From a checkpoint of a small transformer trained on Wikipedia.
Size: 10 layers, 14 heads of 64, vocabulary 32000.
Training: a variant of Muon for these matrices, 4059 steps.
MLP neurons of a small language model. Each row is named by its layer, matrix (gate and up: input weights) and neuron, and shows model dimensions 656-751. Each number is 200 + 20 x the weight over its row's rms, rounded and kept within 0 to 999. A neuron's up and down rows have the sign that makes its largest values positive.
After each neuron's rows, "fires in" lists the words (lower case) most often at its 100 highest values on Wikipedia text that the model never trained on. A number after a token or word is its count.

L2.gate1801,213,246,171,165,174,154,197,199,162,219,208,200,172,154,236,220,193,191,179,187,178,223,237,207,208,209,238,191,179,197,182,224,209,210,226,235,151,172,210,235,210,201,191,190,189,178,196,211,185,186,170,170,207,187,147,210,200,217,156,196,189,214,259,208,177,194,189,214,168,217,166,192,184,208,201,197,215,184,220,179,180,208,198,210,211,167,189,202,233,231,198,219,211,221,207,193
L2.up1801,188,206,234,184,182,219,213,189,170,216,177,224,209,156,227,200,224,217,183,211,196,205,207,167,177,232,184,201,200,207,225,209,224,176,204,217,172,190,190,170,202,189,207,174,217,211,148,223,197,162,191,196,205,240,176,147,176,180,219,213,199,205,201,182,180,205,213,177,178,220,188,222,213,196,208,218,205,192,189,196,156,190,218,226,209,239,202,176,220,220,187,169,203,212,193,210
fires in: "of" 62, "to" 9, "in" 8, "from" 7, "the" 5

L2.gate1896,213,206,213,210,244,193,207,184,206,210,203,220,197,200,203,220,180,183,169,172,189,224,208,200,198,186,178,195,170,210,210,200,214,215,218,185,161,214,198,192,200,189,197,193,211,173,232,187,183,229,195,165,184,217,207,191,205,200,195,202,213,180,185,249,232,196,203,197,175,182,188,240,163,192,206,210,214,210,202,219,164,221,168,181,193,188,200,170,182,235,191,187,177,205,233,193
L2.up1896,213,206,211,189,200,228,198,229,194,217,190,198,184,178,205,188,193,192,167,198,173,241,228,205,212,178,190,202,185,171,172,178,234,204,200,181,168,204,225,199,212,195,215,169,210,191,150,171,196,166,232,189,169,219,211,187,200,214,251,206,185,216,206,217,152,205,212,191,196,169,176,203,236,221,189,185,213,205,201,199,191,204,224,197,182,205,187,199,185,198,220,243,236,187,221,198
fires in: "to" 24, "of" 23, "from" 9, "as" 6, "than" 6, "like" 4

L2.gate976,242,220,160,205,208,175,208,206,225,206,167,218,203,201,162,153,181,188,181,222,210,195,180,196,236,188,222,236,203,199,223,187,189,198,191,236,206,199,198,197,219,201,201,233,177,179,199,203,229,180,225,202,184,204,181,214,186,198,202,175,212,209,213,230,199,189,208,205,227,180,195,173,130,222,156,199,198,207,215,203,210,217,211,189,189,189,216,188,201,185,214,196,215,182,224,209
L2.up976,189,174,199,199,209,199,198,209,180,202,193,184,226,181,158,197,187,194,176,192,234,177,198,193,190,189,229,206,200,216,200,189,171,193,180,196,174,178,173,182,228,213,208,192,202,184,195,214,187,239,199,212,185,169,213,200,195,179,208,178,212,223,207,196,193,155,218,187,190,197,163,189,208,188,185,196,200,185,169,228,191,193,202,199,180,219,204,216,204,184,209,219,224,192,214,160
fires in: "at" 66, "from" 23

L2.gate1885,223,230,172,190,207,215,166,212,196,189,227,186,235,199,179,171,204,183,222,198,184,202,220,172,198,199,188,185,201,166,192,220,210,207,204,235,168,182,223,200,211,192,205,197,177,171,207,193,182,186,227,220,165,170,204,208,202,186,188,213,212,168,185,192,193,196,213,195,178,200,188,244,178,190,208,238,229,197,222,210,186,243,205,205,193,175,216,188,216,206,235,142,164,160,215,202
L2.up1885,205,224,201,200,228,212,182,220,185,194,178,187,229,193,188,184,186,191,194,229,197,200,198,188,254,184,223,214,204,193,159,235,219,206,190,191,193,192,219,183,235,180,185,161,195,182,186,232,204,195,227,200,183,165,171,214,205,195,208,210,164,191,217,227,259,194,228,214,181,209,185,218,205,185,205,219,192,248,167,206,191,204,221,200,160,190,224,197,195,217,203,183,183,180,212,188
fires in: "to" 26, "with" 22, "from" 8

L2.gate2529,190,177,206,232,203,228,210,221,156,183,196,202,227,213,220,176,194,181,216,178,239,183,203,138,185,207,212,215,175,194,186,202,190,179,222,205,214,206,205,230,158,179,211,218,183,189,217,195,239,204,213,195,200,189,186,169,248,208,191,201,208,231,218,206,222,239,253,207,210,196,213,221,217,198,180,216,191,167,177,199,184,175,163,198,239,210,224,227,161,190,228,160,154,198,221,193
L2.up2529,178,194,212,162,176,179,199,211,163,232,187,208,148,197,209,231,219,213,235,228,214,194,229,142,212,207,186,186,157,206,198,224,202,165,214,209,234,189,199,193,198,216,252,198,192,173,193,165,170,186,211,197,225,193,202,201,221,191,204,226,176,234,229,189,166,195,196,219,189,190,203,195,170,218,186,219,137,218,229,199,218,176,185,173,186,204,183,173,197,185,204,208,229,203,209,199
fires in: "only" 28, "of" 9, "place" 5, "12" 4, "4" 4

L2.gate2246,193,204,214,227,184,155,187,153,187,220,206,220,212,239,244,186,199,184,193,198,213,157,185,192,222,234,224,169,183,201,187,223,204,197,174,269,209,208,162,187,212,201,207,201,179,198,189,190,206,223,194,201,199,180,202,214,205,198,217,215,218,226,200,191,218,192,156,218,215,210,212,188,177,238,214,234,189,219,256,203,205,205,222,201,163,178,227,219,161,188,235,203,224,214,205,201
L2.up2246,179,204,180,187,227,187,230,219,247,189,200,210,190,201,209,214,192,197,190,209,224,205,194,202,183,203,223,203,223,202,182,218,211,206,154,221,157,205,192,194,207,204,194,224,174,170,167,222,242,194,202,171,160,195,216,212,199,206,246,213,209,193,198,181,198,191,172,177,205,211,179,199,203,190,183,228,185,172,206,221,192,191,251,180,184,238,208,202,222,199,238,188,235,214,175,196
fires in: "in" 34, "at" 25, "on" 18, "of" 6, "again" 6

L2.gate1108,214,169,204,200,184,198,208,199,210,191,181,231,206,203,188,204,189,178,222,216,200,190,166,233,214,197,194,186,202,171,203,183,197,180,206,194,213,180,201,157,219,187,203,177,207,162,145,197,195,201,201,156,202,200,175,211,206,221,203,211,187,205,187,187,150,207,202,227,214,198,181,195,183,182,184,191,216,191,175,177,202,192,227,243,191,211,181,233,217,182,212,182,174,173,246,150
L2.up1108,192,195,179,193,208,216,230,203,171,224,170,221,183,193,222,177,175,175,221,218,189,190,201,221,218,186,208,208,214,197,194,225,180,190,188,190,211,172,222,190,217,208,209,198,208,206,192,159,223,201,223,196,225,199,165,229,208,197,201,221,187,197,235,190,175,176,189,146,192,192,227,197,264,180,193,240,209,161,149,230,200,192,224,207,174,198,180,214,209,198,195,241,184,230,223,191
fires in: "in" 27, "of" 14, "to" 8, "within" 6

L2.gate1262,167,214,226,187,205,201,180,181,191,162,191,211,217,191,180,175,208,216,204,147,271,214,188,185,176,207,191,208,176,194,216,150,211,187,216,206,196,198,196,202,208,222,191,205,216,205,189,216,207,170,204,187,187,209,210,206,225,186,208,229,163,224,205,206,228,162,164,198,199,206,190,205,156,200,213,189,240,221,201,209,172,207,205,216,206,202,180,191,184,210,187,183,180,192,206,226
L2.up1262,173,188,177,205,199,197,202,184,174,188,220,179,170,196,186,186,179,202,160,143,220,200,168,206,222,199,201,209,205,198,194,217,207,221,199,204,198,247,214,181,231,192,184,223,195,230,192,200,189,210,232,208,221,212,204,240,198,197,190,216,201,202,213,178,174,217,184,207,195,218,215,195,169,231,201,194,195,204,186,193,196,169,197,209,192,197,201,189,192,203,209,219,180,204,210,217
fires in: "to" 23, "for" 15, "of" 13, "on" 7, "that" 5

L2.gate933,185,206,202,214,237,181,204,200,227,180,173,186,231,210,202,238,202,155,198,188,215,238,221,215,176,189,229,218,199,195,223,203,197,212,229,223,206,187,212,177,194,155,207,201,178,220,215,165,205,192,204,214,193,163,194,184,191,222,165,175,182,207,209,203,208,206,177,165,177,197,190,219,188,219,206,193,231,206,201,190,174,188,202,226,201,175,205,192,183,176,202,179,208,183,220,196
L2.up933,205,197,204,188,194,184,164,200,185,192,221,187,173,177,196,198,211,197,209,194,192,207,211,153,179,229,197,205,184,201,183,179,183,208,168,175,227,230,175,175,210,218,193,186,182,200,228,197,231,208,188,181,196,199,208,148,189,225,208,178,241,210,165,199,233,189,212,218,201,237,220,195,191,213,221,213,186,200,208,186,220,174,204,233,215,200,162,199,160,181,135,191,192,200,231,180
fires in: "of" 13, "part" 12, "considered" 8, "originally" 8, "been" 6, "as" 6

L2.gate2027,235,213,241,211,190,213,207,209,204,197,229,189,187,206,154,192,196,180,212,178,210,172,173,205,191,191,219,223,220,195,203,232,174,190,193,200,239,201,156,201,183,170,199,196,169,195,216,188,188,218,179,191,211,159,202,178,189,207,204,151,208,195,203,199,185,210,215,194,209,218,226,220,198,211,193,171,220,179,205,197,191,198,202,208,208,201,211,167,204,200,172,239,220,201,203,214
L2.up2027,210,209,213,207,182,231,220,194,197,177,213,193,235,214,169,210,166,198,216,201,203,204,189,197,204,167,208,233,180,204,195,204,167,190,198,212,203,213,190,196,220,178,192,168,198,182,203,189,238,199,185,203,194,184,188,170,206,215,213,167,192,163,192,168,200,217,191,186,210,207,217,207,217,197,190,223,202,185,220,211,193,198,199,196,214,168,177,193,184,184,187,232,205,189,202,207
fires in: "as" 26, "a" 17, "in" 8, "on" 6, "rather" 5

L2.gate1768,201,208,194,171,220,206,194,191,188,183,207,201,207,168,206,186,222,210,206,233,191,195,173,183,197,221,223,222,201,202,222,220,184,190,192,232,212,206,214,174,197,211,171,211,206,175,213,185,222,171,203,186,222,203,217,193,210,203,200,169,199,215,228,203,172,184,178,213,179,209,202,191,196,193,227,187,216,171,236,175,200,154,185,164,212,219,161,165,178,200,213,191,202,209,196,200
L2.up1768,184,219,202,230,185,186,235,214,216,227,166,204,217,192,176,196,188,213,219,230,215,207,185,162,220,220,174,181,169,188,186,218,207,198,227,172,205,170,182,185,179,196,203,214,186,206,201,196,194,193,187,176,201,235,191,174,224,190,198,228,190,198,222,167,212,170,226,202,234,198,179,193,196,209,206,216,195,196,172,245,191,189,190,196,216,202,174,171,194,191,225,176,170,185,172,197
fires in: "of" 24, "as" 14, "to" 10, "superelastic" 6, "pancrase" 6

L2.gate2546,222,200,217,218,206,190,210,194,180,221,207,197,210,219,184,162,209,200,178,171,239,218,250,213,238,191,172,217,181,204,189,184,178,208,207,178,194,206,205,205,205,207,202,195,226,170,189,203,199,205,206,185,170,194,253,186,228,191,223,195,212,205,203,195,204,181,189,229,187,175,205,199,179,202,211,176,223,184,189,200,177,210,203,181,234,189,205,196,171,191,248,206,212,203,207,254
L2.up2546,184,211,202,229,178,205,179,194,190,225,199,191,190,223,216,186,188,211,223,171,238,164,245,203,167,213,230,188,183,189,176,139,203,218,221,211,188,180,189,177,199,173,215,216,209,187,181,209,165,196,197,244,211,206,222,210,208,209,215,187,176,172,210,186,189,196,197,204,201,237,223,193,216,226,197,207,221,153,189,246,214,224,198,224,169,168,175,225,202,193,213,179,237,188,207,200
fires in: "to" 92

L2.gate104,188,212,200,201,206,236,206,203,200,199,200,195,196,206,186,189,211,213,187,182,201,202,179,224,232,221,168,196,168,203,184,180,220,224,217,188,194,151,204,213,250,187,235,206,181,212,198,199,208,186,217,215,192,177,189,214,193,219,201,196,254,190,197,177,161,200,157,205,231,193,221,216,182,217,222,183,217,190,185,240,217,182,191,228,194,220,207,202,219,188,217,189,213,193,170,225
L2.up104,173,195,167,194,215,192,195,230,190,135,223,214,209,188,186,205,203,193,207,191,222,207,222,181,178,208,185,189,191,208,173,173,170,240,165,183,237,161,199,190,193,181,186,208,219,173,186,197,209,194,204,187,164,192,177,216,226,208,224,214,201,195,183,167,192,209,212,186,210,220,184,233,211,236,199,189,186,201,183,191,211,201,224,187,231,165,194,186,232,236,208,200,210,194,192,235
fires in: "to" 76

L2.gate2338,187,226,200,195,179,203,214,203,179,199,177,210,198,213,198,219,169,209,224,196,217,181,204,176,208,197,205,186,207,182,209,202,201,188,181,226,129,180,204,213,201,180,216,191,208,239,205,242,204,184,201,200,220,214,190,245,158,198,183,202,186,199,206,199,222,185,182,215,232,168,192,215,174,185,188,210,207,171,205,221,169,198,178,189,208,207,200,195,226,255,192,208,210,227,228,212
L2.up2338,199,197,190,227,172,177,211,184,204,189,158,228,145,179,199,209,210,214,181,212,179,202,228,172,193,206,191,189,212,203,224,182,191,213,172,213,205,237,228,211,163,190,186,191,214,195,214,232,218,188,188,189,214,179,214,201,216,209,193,197,204,244,236,190,179,220,163,202,201,171,176,217,209,209,181,178,188,185,193,197,214,182,171,223,160,185,193,207,200,227,212,206,224,188,177,190
fires in: "of" 57, "for" 8, "to" 8, "in" 7, "the" 4, "on" 4

L2.gate1110,207,184,203,198,188,186,190,194,194,162,163,173,174,212,196,200,214,181,221,210,203,202,177,195,191,208,188,204,155,168,187,195,199,190,203,166,192,198,181,193,230,190,191,216,219,193,206,237,193,211,238,200,207,205,206,220,179,223,207,217,186,212,197,185,210,178,167,210,177,208,184,212,216,222,167,220,212,169,214,217,185,186,170,211,200,175,210,177,225,178,207,210,222,193,206,174
L2.up1110,213,206,183,183,222,161,206,214,190,199,185,175,222,210,218,212,207,198,214,234,232,218,224,202,209,168,229,170,208,205,202,148,202,215,222,204,175,178,202,201,230,207,209,174,272,187,172,192,215,187,219,176,166,225,229,210,179,187,190,222,169,228,200,195,201,197,236,173,151,205,236,220,212,200,165,212,220,199,209,200,215,183,230,205,180,200,174,194,224,216,204,189,191,215,183,219
fires in: "in" 20, "of" 20, "that" 8, "to" 8

L2.gate1051,201,202,203,263,181,178,181,171,211,214,225,223,207,164,210,159,158,197,212,194,199,176,179,178,172,195,229,228,166,195,197,199,206,165,207,199,202,197,213,215,209,208,215,173,197,187,205,196,220,224,171,161,187,175,222,192,193,231,210,187,182,217,183,209,201,182,179,200,203,169,194,220,232,205,180,194,227,238,208,211,183,174,227,200,192,201,222,243,191,172,209,184,200,168,207,182
L2.up1051,158,175,159,155,167,181,180,208,207,186,183,154,160,219,175,184,191,186,229,180,206,228,180,217,187,196,194,185,216,180,181,197,176,191,202,240,220,206,230,272,201,224,212,179,194,209,171,192,205,207,213,203,222,155,210,208,136,224,195,204,184,173,182,201,164,185,213,182,209,237,193,196,193,221,184,213,169,219,194,229,185,210,202,181,191,210,170,226,235,200,219,223,189,155,184,194
fires in: "by" 22, "of" 22, "on" 9, "using" 9, "through" 7, "via" 6

L2.gate1879,215,198,197,210,198,201,226,219,218,171,202,196,195,192,204,166,186,221,203,224,188,209,204,188,198,216,205,208,187,205,239,193,169,186,170,200,165,197,221,190,210,216,192,217,205,211,207,214,189,180,212,194,199,159,196,216,170,190,177,166,200,191,214,213,230,180,231,209,170,179,208,228,195,185,215,224,201,202,196,220,170,202,201,188,230,206,197,173,210,167,185,168,198,215,216,211
L2.up1879,203,213,185,214,211,190,219,235,218,200,177,133,179,181,180,175,165,206,218,202,212,211,194,205,219,171,223,226,203,222,170,203,217,205,200,170,205,191,178,215,209,211,193,169,208,187,177,238,178,196,206,172,196,217,244,195,178,166,189,235,211,218,180,192,199,199,232,219,214,208,210,200,231,203,168,196,209,193,192,212,196,154,232,215,234,221,234,147,219,197,207,231,198,200,199,208
fires in: "by" 16, "all" 16, "other" 12, "former" 8, "in" 5, "of" 5

L2.gate1512,192,191,185,196,155,233,193,170,175,168,204,191,163,199,224,219,216,216,240,200,233,207,219,194,209,220,202,184,186,193,173,181,188,180,175,231,197,184,177,200,216,184,189,214,159,167,158,199,190,189,211,198,192,180,228,238,225,206,206,205,216,187,206,224,210,152,232,190,185,197,204,211,152,217,206,222,186,175,225,168,185,195,207,198,203,196,211,232,215,176,228,211,184,188,206,178
L2.up1512,180,219,226,195,200,183,199,179,192,195,208,179,210,202,168,257,236,194,221,202,257,160,208,196,239,213,212,162,216,199,186,185,195,245,155,227,212,186,207,183,186,187,174,178,217,202,194,198,160,183,212,216,198,206,221,198,198,178,276,204,200,207,207,193,213,160,199,197,212,222,237,233,176,212,208,223,201,151,237,168,186,200,181,217,209,188,219,189,166,218,214,217,190,209,192,172
fires in: "to" 50, "on" 7, "began" 7, "finished" 6, "continue" 4

L2.gate1989,183,194,199,179,247,239,247,193,197,192,206,203,169,205,197,194,152,193,184,204,193,256,198,204,187,196,215,206,191,222,178,199,215,192,179,202,194,212,215,206,192,175,194,168,172,217,216,197,201,216,220,208,184,224,198,171,230,194,203,183,185,217,222,207,216,199,192,158,173,195,151,197,185,201,181,201,202,173,212,190,215,139,211,223,231,193,199,184,184,159,209,221,181,207,190,196
L2.up1989,190,248,226,195,179,189,201,171,217,175,210,180,192,199,202,178,224,223,174,185,213,237,192,206,194,202,165,246,202,194,185,177,163,207,208,193,180,214,160,217,209,187,188,176,218,182,199,170,180,179,206,207,175,215,190,168,205,198,199,203,235,206,180,182,218,205,187,198,159,183,212,195,183,177,211,200,221,210,204,210,171,201,218,234,198,213,208,188,239,214,200,234,192,169,183,221
fires in: "the" 32, "first" 21, "only" 6, "three" 4, "s" 4

L2.gate2042,206,167,199,228,197,201,201,234,210,187,174,210,185,177,212,215,225,168,198,195,182,244,185,205,178,221,168,196,176,178,209,220,149,213,208,171,205,197,189,182,216,198,195,192,222,205,225,210,210,190,229,187,242,195,208,207,223,228,186,168,162,159,200,208,179,196,201,161,212,179,174,200,192,212,192,225,237,190,188,180,169,210,198,242,225,214,216,202,182,212,175,197,198,197,197,218
L2.up2042,191,233,231,238,191,233,200,182,202,210,190,202,179,172,165,205,223,219,192,175,203,179,189,207,196,200,221,222,226,169,212,182,197,219,212,198,197,198,231,197,196,194,202,204,209,213,168,208,197,236,194,222,176,180,199,207,200,232,173,221,155,216,193,204,215,216,214,195,213,212,213,206,200,180,208,168,226,189,188,206,216,213,199,227,205,233,220,182,227,175,219,174,211,237,171,209
fires in: "of" 25, "after" 25, "by" 18, "to" 6, "his" 5

L2.gate2224,212,176,184,201,183,169,200,217,171,216,211,211,224,217,196,210,230,183,204,208,238,198,180,205,193,223,225,185,196,183,206,212,166,208,213,172,229,205,233,194,149,201,209,191,178,229,194,227,206,178,207,188,183,240,179,177,172,215,196,183,187,204,207,219,171,238,217,192,193,208,208,238,179,192,175,210,199,211,192,226,192,184,204,245,181,244,210,206,159,200,220,176,221,196,210,191
L2.up2224,195,226,183,200,203,195,189,224,186,198,217,245,207,189,194,187,206,174,202,207,217,207,199,158,214,219,182,228,172,155,155,193,178,216,202,188,238,190,204,181,195,203,189,174,179,206,199,196,163,213,201,196,187,188,241,191,223,154,196,218,174,176,203,168,214,216,175,191,218,205,208,210,227,191,177,236,199,196,187,204,200,199,186,224,224,192,211,182,220,176,183,222,154,209,211,230
fires in: "of" 64, "prévost" 9

L2.gate1199,225,213,200,165,175,190,244,223,207,216,185,223,228,259,183,197,204,194,185,221,200,194,200,213,206,162,234,150,205,208,169,192,186,228,208,194,206,219,238,206,240,205,217,200,189,203,183,232,200,219,198,216,228,239,223,242,237,208,182,212,195,210,248,195,191,198,198,200,199,198,188,201,213,191,186,215,184,196,208,201,160,224,194,180,204,180,212,216,198,224,182,232,232,200,222,212
L2.up1199,184,191,213,183,183,210,230,153,182,206,192,219,198,237,211,203,209,220,194,167,176,167,207,199,216,196,203,217,217,209,200,186,212,204,180,193,204,237,207,203,246,212,195,183,238,196,178,209,185,186,212,218,204,226,182,231,204,210,216,206,213,209,223,192,158,193,190,191,189,229,173,194,216,164,228,176,226,225,186,199,188,211,179,205,211,219,212,217,175,207,190,236,190,191,240,218
fires in: "to" 24, "in" 17, "causing" 7, "the" 5, "of" 4, "led" 4

L2.gate2580,167,181,240,211,214,177,193,192,217,219,195,178,212,197,197,201,202,199,207,197,210,193,188,146,190,200,199,220,153,196,208,188,224,190,186,164,219,193,175,181,167,205,192,189,152,198,207,211,185,192,158,186,218,220,211,205,196,203,195,171,192,171,198,192,192,188,210,192,189,189,240,198,230,212,224,183,169,202,231,203,186,244,200,184,186,197,207,206,185,203,193,189,197,189,188,179
L2.up2580,224,185,225,210,217,188,191,187,193,178,209,205,193,193,203,221,192,182,190,215,243,204,181,190,217,180,216,205,212,182,193,215,176,192,196,213,185,194,187,220,191,178,176,200,201,198,195,237,177,205,194,176,211,198,186,190,199,205,175,195,225,211,202,205,165,240,159,227,187,192,207,210,185,195,203,182,250,205,212,173,186,210,186,183,186,222,240,168,174,176,215,228,183,215,178,201
fires in: "some" 15, "this" 15, "two" 12, "many" 10, "others" 4, "that" 4

L2.gate1068,210,198,184,236,229,197,190,169,213,207,197,184,206,224,208,222,196,169,200,182,169,221,221,214,230,219,197,172,214,181,237,226,226,212,140,211,179,199,218,189,160,185,216,180,183,196,199,182,180,180,153,185,175,174,156,193,176,190,205,188,199,199,214,198,217,166,197,213,213,190,226,186,176,180,227,175,195,193,208,190,196,242,221,214,209,214,204,206,169,217,189,205,232,210,187,242
L2.up1068,187,192,217,248,202,188,183,189,245,200,181,173,232,192,191,201,241,209,190,194,191,173,238,184,194,233,197,206,219,210,203,168,205,189,185,199,211,232,200,181,200,171,243,197,183,238,194,230,236,188,204,187,208,179,200,204,174,212,176,173,226,202,232,204,209,175,160,194,177,183,221,190,188,220,197,221,218,214,218,215,221,194,202,214,178,192,208,167,154,205,212,218,176,204,182,215
fires in: "where" 28, "that" 22, "this" 19, "his" 5, "there" 4, "which" 4

L2.gate2002,205,192,196,187,197,191,202,198,179,191,200,207,173,205,204,188,199,188,225,197,194,209,202,217,187,218,196,192,223,212,194,177,197,167,172,202,205,182,162,210,215,221,165,214,205,190,237,173,193,178,210,178,174,209,215,195,225,199,209,231,186,204,176,218,213,220,171,184,201,188,172,213,214,198,175,198,222,185,173,174,195,190,226,189,185,161,210,229,190,219,206,178,190,214,230,226
L2.up2002,223,199,217,209,185,215,201,210,191,173,204,193,208,188,213,143,191,189,248,208,189,170,236,198,198,195,189,188,203,186,204,224,213,162,206,200,174,179,197,143,216,226,211,169,199,194,201,202,187,198,194,199,163,202,195,197,204,192,194,211,202,263,208,187,209,199,197,200,210,199,202,193,203,179,190,201,205,174,214,188,196,200,210,183,212,180,184,186,192,206,208,213,197,181,202,201
fires in: "such" 25, "known" 18, "called" 10, "designed" 6, "as" 5, "directed" 5

L2.gate614,194,185,208,203,148,196,175,210,242,201,210,246,213,197,205,188,208,188,208,233,196,200,238,203,181,196,192,140,143,249,187,214,213,168,218,198,200,216,226,174,206,172,204,207,181,217,197,192,207,221,200,184,206,190,171,224,168,209,205,200,177,189,199,180,181,170,167,188,199,199,209,215,186,227,206,219,204,212,247,201,187,216,235,230,225,203,177,220,176,205,221,179,231,201,225,180
L2.up614,201,181,190,203,157,198,185,185,169,187,188,192,209,211,199,163,248,240,201,188,190,207,198,214,197,212,202,188,224,197,207,230,200,212,235,159,203,228,154,171,218,177,211,205,200,222,207,199,183,168,212,210,206,208,203,195,205,233,203,206,182,205,206,180,215,183,242,255,192,190,189,216,190,187,202,185,200,213,210,205,181,181,184,208,199,229,190,214,205,210,207,222,216,163,193,200
fires in: "to" 28, "of" 11, "in" 11, "for" 8, "a" 8

L2.gate672,208,231,152,186,216,197,199,214,225,196,241,205,211,211,198,191,163,176,199,193,169,204,170,213,189,200,192,230,184,180,185,210,178,207,164,207,180,228,185,187,185,177,226,204,226,155,206,206,223,217,192,215,198,202,208,202,171,209,208,220,174,197,189,169,192,180,194,169,186,180,162,183,222,200,222,206,179,180,211,193,190,218,220,234,172,236,199,239,210,219,185,209,224,197,189,159
L2.up672,190,214,203,210,179,232,217,215,193,219,208,181,202,179,192,198,213,225,175,187,165,204,163,239,198,198,207,204,199,176,187,215,185,224,196,193,198,232,225,203,221,206,181,167,183,181,200,178,194,222,205,175,162,175,231,176,213,206,209,173,171,127,210,155,225,211,229,211,189,212,220,189,217,205,216,230,246,198,199,226,181,196,202,202,205,201,179,210,205,212,184,216,190,201,207,180
fires in: "on" 18, "to" 11, "of" 11, "in" 8, "around" 7

L2.gate983,190,183,185,173,198,225,175,220,218,232,201,207,230,186,228,197,203,153,196,193,191,214,172,183,191,219,177,190,178,202,220,153,237,182,187,234,183,186,204,182,218,223,222,166,195,206,204,192,188,175,222,244,226,217,207,229,266,140,190,203,192,197,221,182,189,206,184,195,172,195,213,227,220,220,190,186,175,211,241,202,209,209,215,208,203,202,192,202,245,186,173,195,195,205,224,211
L2.up983,215,195,229,185,231,235,198,216,187,206,191,198,200,232,170,219,206,214,225,212,167,219,196,184,184,202,222,227,174,206,237,203,193,180,182,194,184,213,151,196,213,204,200,214,180,192,172,157,208,164,203,206,202,175,200,197,214,184,190,202,210,152,188,175,194,171,171,187,217,193,178,207,210,200,223,189,225,198,192,172,204,228,188,212,183,198,190,210,209,191,237,217,211,202,214,188
fires in: "gold" 19, "bronze" 14, "medal" 13, "championship" 8

L2.gate1165,205,211,222,196,191,202,211,179,206,220,180,183,211,206,168,170,199,206,213,193,220,203,229,202,163,193,188,202,190,219,176,181,229,186,206,175,174,182,224,210,226,169,200,239,199,215,172,198,212,183,173,220,187,209,221,206,197,203,219,192,197,233,202,203,183,224,195,171,234,197,196,187,170,162,184,202,203,212,205,235,203,235,206,231,235,203,210,204,203,160,236,199,176,203,226,233
L2.up1165,210,196,204,214,216,204,209,224,202,192,191,215,191,172,179,183,203,199,218,184,223,187,216,227,199,172,176,167,229,220,163,197,180,203,170,179,182,191,198,193,178,204,236,200,186,186,183,166,224,203,173,216,193,214,218,186,146,203,198,199,167,253,183,222,216,224,177,210,238,188,162,229,209,173,182,201,202,159,156,231,177,206,221,209,205,235,207,198,227,197,214,206,228,198,219,201
fires in: "to" 43, "also" 8, "not" 7, "t" 5

L2.gate399,204,213,154,205,179,182,190,182,189,186,174,175,213,212,205,229,184,193,222,192,230,151,162,206,200,162,208,212,203,168,189,188,214,224,211,244,142,202,213,233,187,197,236,189,211,209,186,180,209,211,227,168,190,189,187,208,222,196,202,223,184,163,175,249,209,183,249,195,206,184,199,173,172,183,217,206,185,228,235,193,233,182,188,206,188,163,218,212,202,205,196,178,148,202,217,192
L2.up399,189,225,210,184,229,159,219,188,174,180,174,183,164,232,166,202,216,206,194,186,226,240,225,191,200,193,195,193,162,183,181,199,206,194,217,180,169,201,195,203,176,206,212,184,173,202,238,151,206,185,202,198,188,143,213,202,178,213,218,228,208,206,198,209,188,249,238,211,228,189,196,221,194,203,218,203,181,194,217,239,185,232,164,205,190,213,174,198,210,224,200,250,178,201,205,212
fires in: "to" 25, "on" 20, "of" 16, "in" 7, "for" 6, "from" 5

L2.gate628,170,191,220,210,177,224,170,222,203,221,180,189,204,223,203,191,186,190,201,150,192,210,204,221,196,220,188,222,227,225,166,167,213,177,205,228,214,178,214,216,177,216,211,172,172,213,199,205,181,256,176,196,187,204,215,190,183,187,219,201,168,184,228,175,162,222,190,239,203,182,199,216,193,184,236,218,215,187,195,196,238,209,207,231,192,183,196,176,201,164,213,219,198,182,231,232
L2.up628,213,221,188,212,202,193,173,203,192,187,171,246,207,204,193,162,227,175,177,213,203,203,206,194,203,202,175,198,210,192,203,161,187,214,175,170,216,205,165,202,202,195,205,213,213,193,226,182,200,217,184,239,155,182,243,226,240,190,200,207,208,195,229,188,200,175,204,198,222,187,238,180,214,223,228,196,205,230,195,196,239,215,197,204,182,203,164,209,217,176,238,229,184,201,198,155
fires in: "medal" 20, "bronze" 13, "awards" 12, "silver" 9, "medalist" 8, "award" 6

L2.gate2082,202,229,214,207,251,196,188,216,192,222,221,214,216,204,223,204,193,188,227,248,173,212,205,156,208,224,192,202,223,189,209,224,174,214,149,200,158,227,212,168,232,161,203,242,208,239,223,189,185,195,200,204,189,183,209,175,197,207,194,218,193,177,193,182,192,188,241,154,219,201,196,231,221,225,239,170,220,209,209,220,202,201,237,195,200,237,180,190,191,230,140,182,197,179,184,184
L2.up2082,182,220,203,203,190,184,181,195,215,195,210,184,186,216,229,193,240,170,197,234,195,242,235,178,203,205,199,182,207,214,178,182,189,178,191,214,204,240,237,228,207,207,184,196,226,181,195,202,208,210,205,188,178,204,171,212,216,210,177,225,204,156,199,227,234,168,225,195,197,196,188,197,227,190,201,194,165,173,212,185,206,218,193,210,207,213,210,198,189,219,190,183,208,161,176,201
fires in: "this" 33, "which" 24, "that" 6